Part of a small language model's weights: vocabulary 8192, RMSNorm before and after each block.
MLP neurons of a small language model. Each row is named by its layer, matrix (gate and up: input weights) and neuron, and shows model dimensions 64-127. Each number is 200 + 40 x the weight over its row's rms, rounded and kept within 0 to 999. A neuron's up and down rows have the sign that makes its largest values positive.
A block is one neuron, or neurons of one layer that tend to fire together. After each block is what it responds to, as a language model described it from the Wikipedia text at the highest values.

L4.gate133,154,184,232,234,219,224,190,191,157,171,236,209,179,187,180,199,180,225,192,157,188,231,171,176,262,298,149,215,165,171,171,256,149,204,165,183,185,251,154,222,265,175,215,163,234,165,248,202,222,271,250,198,161,133,216,215,219,158,192,187,211,194,94,218
L4.up133,221,182,205,143,190,157,212,204,179,188,197,252,153,188,272,215,217,208,234,178,135,137,189,196,199,209,209,227,313,175,189,153,190,216,184,150,241,167,144,198,245,246,164,243,227,208,158,179,269,250,248,209,199,198,226,158,129,189,243,243,203,317,173,163
L4.gate320,186,218,225,259,240,251,268,247,207,169,240,192,147,208,203,125,218,215,183,266,216,207,172,190,201,163,139,225,184,154,220,172,244,232,176,196,160,244,195,158,203,191,206,170,156,196,155,167,225,231,261,126,223,152,205,151,205,231,183,232,175,227,220,232
L4.up320,187,264,224,176,189,229,178,274,234,193,223,231,195,253,264,187,215,243,183,187,184,248,187,192,243,192,241,210,236,110,126,260,179,230,71,192,198,239,143,191,223,162,149,237,158,192,254,237,242,265,250,251,204,143,185,202,191,172,196,175,130,191,259,232
L4.gate402,150,187,187,227,137,212,146,161,194,195,228,195,173,201,214,228,182,223,183,144,155,182,183,229,168,223,289,217,166,252,207,236,240,149,179,207,143,233,181,152,245,210,216,233,218,178,229,257,235,241,274,178,193,173,172,231,187,168,209,211,160,277,216,278
L4.up402,218,213,178,129,193,206,221,142,207,145,187,232,211,287,250,150,145,148,167,208,161,195,187,229,237,212,270,237,130,228,261,236,218,255,187,299,153,225,138,182,203,192,129,205,275,203,219,187,177,259,237,196,187,148,147,306,212,208,208,222,136,198,159,198
L4.gate436,174,168,217,125,281,242,221,194,211,171,240,243,143,214,209,248,209,191,214,193,234,186,233,262,166,167,206,236,163,129,185,172,217,233,187,219,157,231,238,203,182,214,247,262,168,180,200,233,198,282,237,200,202,166,234,176,186,143,191,247,208,192,198,126
L4.up436,214,178,168,232,143,229,189,246,254,158,181,201,246,175,147,223,238,157,193,231,177,201,224,158,153,249,190,177,224,235,204,174,198,188,164,227,197,287,186,192,236,237,226,152,172,283,299,211,169,231,197,193,250,155,201,153,175,213,243,165,189,273,127,223
Description: Sentence-opening prepositions. Prepositions or adverbials opening a new sentence or paragraph to set time or place, such as Since, At, During, In 2007.

L3.gate29,265,214,273,193,220,184,260,140,219,164,198,268,272,125,306,249,227,304,235,192,214,249,263,242,220,218,145,215,177,237,144,164,281,154,185,206,174,200,199,166,183,163,235,139,148,197,224,192,182,232,231,217,187,185,194,208,208,167,115,250,245,168,286,164
L3.up29,200,137,229,137,220,229,184,170,205,179,245,227,245,94,187,200,215,252,191,234,233,149,205,152,229,234,217,227,205,210,306,202,218,178,211,139,133,203,123,166,201,186,215,195,237,230,256,234,253,228,254,196,176,247,204,205,248,207,226,239,188,172,254,185
L3.gate37,157,130,248,247,183,239,245,211,205,232,182,133,197,185,246,236,275,247,203,231,162,220,272,194,202,230,230,151,170,175,233,255,198,153,194,189,183,201,235,211,197,166,152,207,234,231,187,116,190,220,178,213,185,211,123,267,108,127,114,216,181,184,205,161
L3.up37,180,199,187,111,268,270,225,275,203,164,190,207,155,212,185,226,270,188,134,197,162,182,249,214,161,160,247,157,220,225,224,210,193,203,221,222,224,211,160,229,206,175,230,222,213,247,220,153,193,220,124,313,188,118,154,288,226,181,187,209,184,224,203,151
L3.gate53,189,227,237,231,126,191,241,254,143,230,172,203,206,203,219,215,186,226,262,168,255,194,251,247,198,163,192,216,256,195,239,224,146,177,196,238,197,161,216,221,199,178,171,229,210,201,186,184,220,189,212,162,220,110,232,117,162,213,176,193,242,175,179,225
L3.up53,242,209,212,182,236,197,187,193,183,244,140,210,165,252,230,178,248,200,193,198,214,186,219,226,199,243,215,181,231,171,167,180,159,280,150,213,250,255,168,160,206,150,261,245,184,207,207,163,199,196,150,162,187,221,203,156,197,169,162,210,245,195,250,159
L3.gate82,117,238,153,224,105,189,177,199,190,295,285,237,228,176,214,197,182,246,226,230,156,239,240,195,181,195,142,134,232,175,185,216,252,229,202,249,174,230,156,211,279,193,153,168,138,212,210,220,211,157,196,231,208,159,220,174,224,144,191,191,175,154,181,163
L3.up82,183,198,200,209,168,242,238,269,190,213,198,177,249,221,244,224,161,166,267,219,190,216,97,213,172,188,233,152,207,239,199,186,280,187,140,209,188,174,132,199,204,141,270,143,246,184,147,198,189,162,230,209,207,178,187,169,192,262,223,241,175,257,275,213
L3.gate128,218,190,149,252,217,217,193,214,212,188,218,167,213,200,202,201,156,213,203,190,234,205,255,154,235,121,169,247,302,268,263,210,220,213,179,200,254,205,130,190,238,160,132,192,135,313,166,161,165,203,173,255,205,229,182,204,174,176,178,240,194,194,221,273
L3.up128,204,181,257,175,206,146,202,233,153,180,158,240,194,282,315,186,147,242,197,190,229,122,235,227,253,229,174,188,211,229,236,220,215,193,225,165,206,203,256,265,216,160,251,202,134,119,174,179,214,210,221,253,175,194,213,195,176,203,145,238,250,130,226,207
L3.gate252,217,188,157,269,189,232,195,210,193,247,191,178,119,192,117,167,202,179,209,211,197,169,216,154,242,207,198,220,206,154,130,251,131,142,236,116,262,196,234,148,295,252,256,247,189,187,165,201,188,170,188,163,146,159,173,145,249,253,120,234,218,187,180,187
L3.up252,141,144,192,170,147,175,211,168,172,208,203,154,167,141,171,193,164,204,189,207,195,154,235,205,227,199,213,142,202,172,185,213,160,230,197,132,236,155,179,237,220,144,243,157,164,148,173,211,183,155,215,231,252,140,206,231,161,222,173,215,205,201,204,219
L3.gate257,193,196,190,202,183,205,173,235,192,222,213,235,199,202,183,230,256,156,151,196,255,189,237,202,120,200,146,218,242,211,135,210,197,176,281,134,181,164,220,123,161,135,167,271,155,237,181,195,151,226,210,250,226,198,255,173,197,238,211,230,270,292,213,154
L3.up257,230,135,228,152,191,205,160,119,198,157,182,137,175,184,265,234,188,163,245,206,227,264,190,259,143,207,181,171,223,208,194,178,139,205,267,243,222,167,237,205,122,171,171,175,178,213,229,195,128,298,190,165,235,175,195,184,137,233,181,206,171,204,193,141
L3.gate271,229,201,210,183,219,243,178,253,249,209,166,159,219,114,284,193,198,249,171,210,266,209,223,212,229,132,214,193,233,233,189,246,189,209,231,185,226,259,292,166,223,219,151,189,199,209,178,215,186,192,132,123,197,228,196,172,191,242,191,210,249,129,282,208
L3.up271,197,99,122,267,172,179,191,198,169,299,210,151,126,251,150,193,217,206,193,152,177,152,175,277,118,271,219,253,197,188,189,196,217,193,239,237,189,262,171,228,243,246,264,195,156,139,236,182,155,122,246,229,231,287,127,159,227,223,174,206,137,206,77,219
L3.gate309,115,248,234,107,192,194,166,166,190,240,229,192,232,215,175,217,136,133,289,258,116,237,210,157,123,155,202,173,274,149,239,195,184,180,195,214,240,200,212,165,158,196,167,233,226,173,256,247,160,202,214,228,196,212,188,285,206,203,182,121,239,217,235,147
L3.up309,123,206,334,171,206,168,212,222,199,244,262,161,190,243,142,139,146,206,191,208,303,213,206,186,109,195,228,209,214,187,171,217,207,204,212,204,218,92,195,217,130,170,226,158,265,201,121,248,222,139,131,137,197,190,200,224,241,206,201,160,253,223,207,169
L3.gate320,194,273,171,145,229,203,260,254,186,196,128,103,190,283,199,252,299,145,160,153,202,141,141,236,213,155,143,234,186,187,205,159,212,198,214,197,190,167,197,169,230,121,229,171,162,100,140,303,240,194,187,179,176,135,169,184,166,186,208,132,188,195,195,99
L3.up320,139,209,144,174,208,239,257,210,191,190,132,185,189,245,200,289,284,167,205,129,192,161,181,190,160,153,145,191,194,221,200,251,217,221,200,217,198,118,202,114,249,204,233,173,216,139,189,281,251,188,194,199,194,212,205,191,200,150,266,192,184,134,198,175
L3.gate339,184,161,121,178,247,217,201,206,184,212,203,207,173,187,187,203,224,198,183,184,158,183,222,225,269,228,293,164,207,236,239,211,235,238,205,199,206,267,198,211,255,142,174,306,260,232,180,182,246,183,237,222,196,144,223,223,262,236,116,199,208,239,156,241
L3.up339,174,222,182,187,217,195,181,164,262,169,226,219,177,165,164,203,207,214,242,206,243,274,252,201,247,206,151,184,247,241,152,230,203,126,172,166,203,166,207,238,240,142,161,236,173,265,163,182,172,136,179,120,169,211,204,169,220,179,220,230,102,243,254,243
L3.gate341,229,186,226,163,187,202,128,181,172,178,249,237,230,128,170,233,184,236,248,157,154,200,197,206,229,220,190,124,203,195,236,191,176,254,191,138,215,185,155,145,184,191,209,251,305,216,261,189,213,172,205,219,196,167,201,209,179,157,157,131,194,190,169,186
L3.up341,215,191,180,211,159,190,209,192,214,193,215,248,160,154,170,257,155,242,221,190,249,164,196,184,194,144,187,187,239,231,216,172,176,250,193,197,201,133,166,164,180,150,139,229,289,178,199,161,210,179,233,152,162,207,202,228,253,175,125,135,161,197,279,196
L3.gate391,187,127,126,136,201,227,247,182,232,131,146,258,168,181,251,121,208,194,216,220,247,170,170,152,203,176,177,255,143,241,232,235,210,219,201,175,280,239,112,138,167,185,220,178,136,265,166,289,234,170,232,177,191,235,252,251,263,190,158,159,173,232,142,195
L3.up391,227,192,224,237,174,255,239,266,236,203,114,152,186,111,202,241,219,186,237,260,215,168,181,149,168,119,153,219,240,200,199,257,158,179,141,197,181,206,206,183,172,203,229,213,104,221,260,202,237,185,214,196,187,203,137,201,190,211,197,236,208,171,206,161
L3.gate422,150,118,200,254,174,158,131,251,181,233,260,225,237,243,257,249,215,158,213,166,206,248,182,264,210,240,132,156,211,228,250,158,185,218,260,192,246,163,224,196,191,207,230,138,224,179,246,163,221,157,143,203,198,197,217,194,217,179,172,264,182,171,114,206
L3.up422,175,196,181,218,192,166,167,215,121,144,180,195,206,190,123,140,210,159,245,243,186,206,209,229,198,143,189,180,204,152,226,157,271,155,212,249,230,168,175,173,191,208,234,128,284,323,197,176,110,149,108,199,178,147,224,201,155,223,258,159,204,203,220,241
L3.gate437,252,236,187,224,158,200,189,250,185,232,225,179,225,209,224,223,250,190,84,188,186,123,219,115,199,312,190,215,255,187,162,195,240,188,216,195,187,175,214,206,167,171,207,198,259,191,149,151,226,190,235,194,191,217,247,176,219,179,242,215,226,281,176,226
L3.up437,282,252,256,183,160,222,190,153,228,215,216,194,178,136,194,203,166,206,201,232,185,143,202,179,228,210,213,146,271,153,208,192,225,256,274,170,178,194,237,247,182,128,176,218,218,159,242,186,281,245,248,188,200,272,206,173,219,185,259,220,148,191,155,157
L3.gate440,231,206,155,136,197,121,169,208,229,247,226,182,228,150,207,168,177,235,209,300,213,197,197,211,155,193,205,217,167,137,210,245,173,230,223,269,229,186,111,270,215,225,164,153,189,112,230,129,197,225,230,213,225,235,229,135,192,186,128,261,186,227,243,168
L3.up440,165,135,259,200,247,217,268,277,143,246,219,270,188,231,192,257,169,227,242,239,142,226,221,199,216,182,198,204,204,204,221,220,206,169,199,278,226,274,197,220,212,266,204,208,170,247,195,249,169,175,207,180,221,203,224,202,275,219,138,194,253,206,189,173
Description: Empty table cells. Blank cells and small numbers like 0 or 1 just after a pipe in Wikipedia tables, e.g. trailing empty header or election cells.

L2.gate401,181,257,205,192,289,228,202,195,265,219,189,230,166,205,169,172,207,219,231,238,200,281,190,183,209,209,238,170,174,195,207,192,197,227,202,153,218,198,193,222,202,240,238,307,187,141,259,285,132,212,70,215,188,232,215,275,199,168,211,124,246,193,235,175
L2.up401,149,251,171,257,223,185,229,161,259,168,183,261,244,153,187,210,188,228,300,188,122,276,182,146,239,231,202,176,162,249,157,179,145,199,194,203,246,238,172,173,278,218,226,228,171,215,261,235,216,242,140,187,214,301,237,237,131,183,203,157,119,223,165,235
Description: Sentence-opening In/prepositions. Sentence-initial connecting words, chiefly In (In 1965, In addition, Thus, Those), plus in or by after a verb, usually before a date.

L2.gate310,200,170,195,134,119,177,220,276,243,241,89,143,260,265,242,217,141,265,211,203,195,183,174,162,220,185,262,188,226,178,176,197,177,225,246,152,265,216,200,183,191,193,211,191,227,251,214,201,168,168,160,187,274,206,162,163,203,190,219,178,201,138,220,169
L2.up310,197,221,167,263,210,197,241,168,206,197,221,222,234,257,245,239,149,209,207,230,188,165,191,184,135,194,245,199,245,216,137,210,253,245,141,233,224,173,256,222,233,145,212,205,191,210,173,177,288,203,259,146,191,147,262,185,188,194,206,230,153,206,226,189
Description: Table cell years. Four-digit years and blank cells inside wiki tables between pipes, like 2008–09 or 1907, plus years after months in dates, like In May 2007.

L4.gate150,167,181,182,164,148,192,216,183,224,198,141,135,160,169,244,197,194,185,197,232,165,198,228,178,220,201,175,192,219,165,217,170,163,245,219,183,188,256,200,138,194,199,190,222,203,191,201,251,178,190,176,161,246,169,124,114,158,134,190,181,207,197,223,219
L4.up150,184,180,233,230,214,174,195,277,186,264,232,192,245,224,185,155,233,173,255,238,189,297,172,195,212,157,224,149,193,121,204,127,200,174,181,207,228,175,204,256,172,230,68,188,214,191,207,107,216,206,197,142,175,320,203,145,256,207,171,239,221,232,300,148
L4.gate329,228,156,194,187,158,134,217,219,151,230,167,192,215,153,200,226,166,237,219,218,184,204,168,187,230,275,165,156,187,183,209,235,257,157,206,215,227,145,194,103,207,220,255,281,261,291,174,252,191,290,61,224,176,187,210,185,214,131,215,224,185,195,216,149
L4.up329,173,186,196,184,217,221,200,183,233,203,179,143,237,83,175,217,238,211,177,240,229,221,203,243,206,255,126,220,207,228,201,191,271,214,215,175,219,232,187,220,258,151,211,211,280,198,246,173,204,189,184,173,230,142,199,260,222,254,237,192,196,139,226,208
L4.gate356,176,131,268,218,153,221,192,205,161,199,169,160,117,261,180,165,252,199,213,226,157,244,220,224,176,210,183,194,193,250,217,192,179,130,147,202,181,259,205,216,219,181,241,213,215,185,241,193,147,258,162,196,192,214,236,154,212,222,234,169,171,178,285,149
L4.up356,178,216,201,234,136,184,189,191,256,237,136,220,228,191,216,159,237,265,197,217,206,155,180,130,178,207,173,195,206,238,165,154,123,193,179,193,225,192,217,170,256,242,154,222,198,145,221,244,204,153,194,173,198,167,224,177,185,237,221,175,147,221,136,336
L4.gate427,242,199,109,184,294,251,207,198,226,229,244,121,196,152,195,268,223,145,157,271,265,232,229,148,198,224,216,152,203,199,216,182,140,234,231,191,263,177,155,107,188,192,177,243,199,251,170,267,146,159,171,201,180,165,196,211,277,263,205,204,200,260,161,117
L4.up427,206,197,170,225,279,170,207,204,157,245,229,228,192,144,228,192,212,193,149,223,233,213,306,155,178,201,252,167,285,188,242,162,144,256,213,158,328,303,193,139,239,165,244,226,204,226,253,197,146,134,176,263,193,239,164,185,181,173,182,184,246,206,199,78
Description: Table cell digits. Single-digit numbers, especially 0, sitting in cells of pipe- or semicolon-separated stats tables, e.g. appearance/goal columns and curling scoreboards.

L3.gate83,198,189,70,157,235,266,254,260,237,205,211,241,202,140,236,88,184,200,159,181,173,204,239,204,204,170,230,212,199,254,153,182,177,211,224,233,261,201,202,159,155,259,172,209,163,227,153,215,236,224,146,230,175,233,155,159,293,165,182,202,213,187,169,151
L3.up83,182,165,208,137,198,304,152,195,148,213,119,188,211,150,155,192,242,251,181,170,193,252,172,177,319,238,188,176,256,210,153,262,167,188,123,242,166,170,159,217,198,288,188,184,160,222,223,135,220,246,202,208,181,182,172,162,173,236,128,228,180,171,235,230
L3.gate108,156,195,238,187,209,208,152,210,193,215,153,246,249,209,196,218,166,189,155,230,227,186,213,200,232,238,166,246,211,138,189,242,210,251,234,235,207,270,209,206,181,166,200,204,236,216,219,200,141,192,230,182,260,208,218,183,176,237,192,254,150,209,207,199
L3.up108,243,226,134,220,152,219,208,169,136,223,213,204,212,211,211,183,118,219,242,276,189,230,255,222,241,225,270,170,179,132,221,167,115,197,241,218,119,247,236,162,185,173,210,171,196,237,88,151,196,242,297,208,142,228,208,151,227,206,136,202,147,236,199,181
L3.gate115,194,190,135,221,146,208,190,236,195,168,209,185,221,207,216,197,174,203,199,178,164,181,205,208,266,250,187,163,164,177,213,169,218,227,158,172,245,207,194,147,244,141,234,240,162,219,246,215,236,177,278,157,207,178,203,299,307,232,182,243,195,172,227,199
L3.up115,211,237,116,217,172,231,158,161,204,195,241,212,217,234,230,208,153,195,231,161,213,212,235,253,178,173,309,229,221,171,275,210,199,240,219,201,231,217,174,199,203,191,132,227,260,223,204,238,208,204,224,268,247,207,199,167,169,127,197,166,183,208,219,195
L3.gate138,234,173,254,172,216,192,166,176,202,194,165,246,154,240,161,140,224,275,209,218,162,170,225,146,225,224,305,174,231,132,156,282,168,188,194,225,230,246,116,160,193,236,187,193,162,188,224,160,213,138,186,255,133,234,217,216,272,131,151,191,152,183,189,191
L3.up138,241,200,134,222,124,213,202,211,142,270,208,211,182,192,230,203,274,225,149,240,156,215,217,169,220,175,253,165,102,139,188,186,298,202,253,210,211,229,169,181,181,189,220,269,132,195,107,205,233,137,160,104,230,193,210,132,229,134,266,166,140,187,184,167
L3.gate149,230,200,162,270,182,142,172,203,136,221,158,254,228,128,134,160,293,210,213,147,177,235,202,160,269,176,222,134,208,151,173,185,190,185,208,221,253,141,192,96,222,151,234,253,211,255,192,207,241,167,241,187,182,183,263,226,259,201,208,253,192,284,197,224
L3.up149,191,189,102,209,220,133,116,255,183,178,193,130,159,226,174,237,284,159,244,240,207,180,216,183,165,168,203,221,214,160,129,214,172,240,229,239,195,232,201,124,206,127,224,247,171,264,195,195,198,252,186,246,155,134,150,174,278,172,259,212,252,192,176,97
L3.gate204,193,193,182,170,169,290,194,226,234,194,170,234,209,189,136,189,198,192,205,201,226,185,186,223,166,186,124,148,218,181,103,182,257,258,270,207,207,169,173,197,218,174,300,203,230,216,215,203,162,260,183,201,210,161,226,215,168,254,204,209,241,246,170,177
L3.up204,209,169,217,269,200,185,178,218,176,164,152,208,158,148,192,222,249,199,236,145,164,273,250,186,228,210,216,194,184,143,203,222,176,230,226,157,167,150,230,179,320,177,194,186,181,117,86,172,232,191,250,164,160,230,251,180,184,220,172,173,176,178,194,230
L3.gate225,241,163,139,169,251,146,156,228,166,198,228,190,206,226,214,179,187,203,208,213,193,192,159,122,199,203,238,201,163,196,189,212,180,197,224,83,211,163,231,146,254,152,199,222,180,181,170,202,145,152,201,194,189,236,217,257,210,177,227,142,155,105,262,156
L3.up225,236,135,139,171,194,159,160,211,166,224,128,224,202,106,257,149,200,233,214,200,231,157,188,187,261,114,209,156,184,233,171,228,215,206,189,152,242,149,168,211,286,229,322,238,210,200,175,164,188,178,196,214,206,219,176,150,185,185,229,121,160,157,270,127
L3.gate276,177,178,175,227,186,219,216,184,198,221,169,194,213,153,229,229,130,225,276,250,186,276,261,234,228,166,152,246,169,246,157,252,222,302,218,186,242,251,154,224,219,142,206,232,211,129,207,256,163,183,186,143,266,230,242,143,214,199,185,140,135,169,229,188
L3.up276,207,135,218,291,148,216,204,169,195,232,160,205,225,236,158,254,240,166,158,271,248,216,206,183,220,138,154,205,173,250,231,267,255,214,262,225,186,158,227,136,228,157,202,259,193,228,223,213,149,160,159,194,211,156,193,179,244,134,174,88,264,205,202,195
L3.gate283,230,248,192,189,99,253,170,219,173,154,236,195,239,204,174,136,250,184,283,136,238,159,185,278,223,158,197,211,142,229,227,174,169,189,229,235,153,220,212,130,197,180,198,220,180,151,214,204,150,160,192,303,212,197,191,265,230,242,257,222,213,170,203,140
L3.up283,236,187,199,209,204,210,255,225,182,165,165,251,141,224,236,212,108,202,110,252,169,255,162,207,187,204,222,265,147,198,220,223,259,192,186,157,176,165,144,198,198,250,209,202,195,173,179,124,165,189,153,167,98,157,187,181,264,199,167,223,191,253,256,167
L3.gate286,264,148,212,146,245,273,177,243,328,226,188,194,204,249,255,228,129,180,213,153,188,171,183,202,199,219,164,229,242,198,190,181,170,230,158,231,211,175,219,214,226,221,180,225,216,167,137,239,166,103,219,273,242,197,273,206,261,240,153,237,131,187,176,227
L3.up286,209,149,216,180,209,232,206,237,224,143,188,185,240,229,207,144,241,223,242,239,258,242,218,210,163,166,162,138,195,229,143,124,265,243,200,160,131,204,218,157,226,205,238,182,251,177,213,302,254,212,187,250,154,215,265,242,268,246,198,188,183,190,264,271
L3.gate292,257,210,198,193,224,196,158,185,189,223,166,223,198,186,168,227,218,335,115,231,155,226,199,244,221,231,224,149,195,197,177,204,246,164,171,216,198,255,174,121,253,180,180,214,221,154,218,175,250,173,220,199,158,171,250,274,154,239,145,201,280,202,166,189
L3.up292,209,227,210,201,168,270,289,194,206,137,247,170,172,151,221,199,175,280,168,187,197,199,215,242,149,234,136,224,252,278,210,182,269,312,238,163,259,233,150,192,255,227,224,173,241,156,138,101,174,165,214,252,129,141,224,259,184,279,174,192,149,218,197,193
L3.gate353,154,218,147,171,110,182,128,165,183,160,275,201,180,236,280,256,111,244,95,159,168,212,197,161,220,221,250,154,172,243,157,205,155,180,187,187,214,229,161,210,141,153,168,234,211,164,222,164,175,208,255,235,204,157,190,183,267,185,232,243,109,240,260,198
L3.up353,196,139,206,165,167,171,140,181,206,208,181,188,209,208,174,211,98,166,233,182,199,238,220,177,244,176,232,183,271,210,125,210,268,274,185,245,168,224,116,125,174,173,267,254,205,188,261,256,184,182,230,110,312,238,236,228,136,234,235,196,156,203,188,157
L3.gate360,147,199,117,140,172,220,249,264,194,251,201,265,266,195,160,157,174,235,152,156,158,168,198,180,188,167,192,221,220,182,232,181,160,199,180,243,241,132,204,239,227,164,141,250,179,244,289,204,213,249,211,231,219,198,214,118,211,195,221,217,205,213,249,198
L3.up360,212,231,184,186,188,181,234,173,205,201,157,167,198,127,207,215,249,210,240,199,135,178,253,243,242,209,203,156,192,219,206,97,171,200,215,255,139,196,238,194,243,179,205,166,165,121,256,206,225,174,253,143,256,258,154,231,224,213,203,126,208,242,136,206
L3.gate370,149,253,188,202,214,207,173,265,193,211,171,243,223,145,151,264,167,216,262,268,158,175,123,214,221,183,204,171,299,170,111,224,198,196,179,171,225,195,250,263,222,149,156,183,215,240,179,118,236,235,186,212,227,144,156,148,261,222,231,156,255,214,174,239
L3.up370,171,208,150,179,144,214,162,207,225,181,207,205,242,217,211,249,82,173,269,239,169,206,226,206,208,240,207,199,280,228,135,210,189,107,207,171,214,167,195,242,219,141,157,210,180,187,116,153,254,287,239,168,252,117,207,176,245,256,170,147,195,169,216,266
L3.gate420,285,197,271,177,235,137,207,263,283,180,215,172,260,131,141,158,207,141,198,162,234,196,189,150,183,224,200,259,222,251,209,214,189,210,185,141,199,164,236,276,206,207,194,267,193,211,206,137,184,142,212,226,227,210,195,173,139,205,221,159,135,256,142,205
L3.up420,289,204,118,142,199,190,221,225,231,182,250,169,236,213,227,202,218,220,165,172,247,230,281,192,170,208,201,179,230,218,232,159,262,230,144,218,286,281,115,179,236,164,223,216,176,157,163,210,189,190,212,252,188,204,138,167,181,193,178,162,182,186,149,169
L3.gate423,190,188,229,174,215,198,168,229,216,132,194,155,185,288,160,254,179,175,204,146,166,159,158,221,219,160,212,158,207,182,196,224,235,149,167,228,194,200,164,217,267,217,130,158,197,143,220,251,235,200,285,179,262,204,213,195,173,205,172,258,134,224,338,232
L3.up423,213,176,111,232,97,212,161,255,193,216,255,245,284,155,198,228,166,181,191,212,129,253,197,168,192,175,205,191,141,167,144,226,222,255,169,259,215,191,202,174,235,280,242,265,177,193,180,246,250,178,272,165,213,163,155,238,148,227,250,237,246,135,250,189
Description: Time and place prepositions. Prepositions such as In, On, during, throughout, mostly sentence-initial before dates in biographies, e.g. In 1959, On 4 June.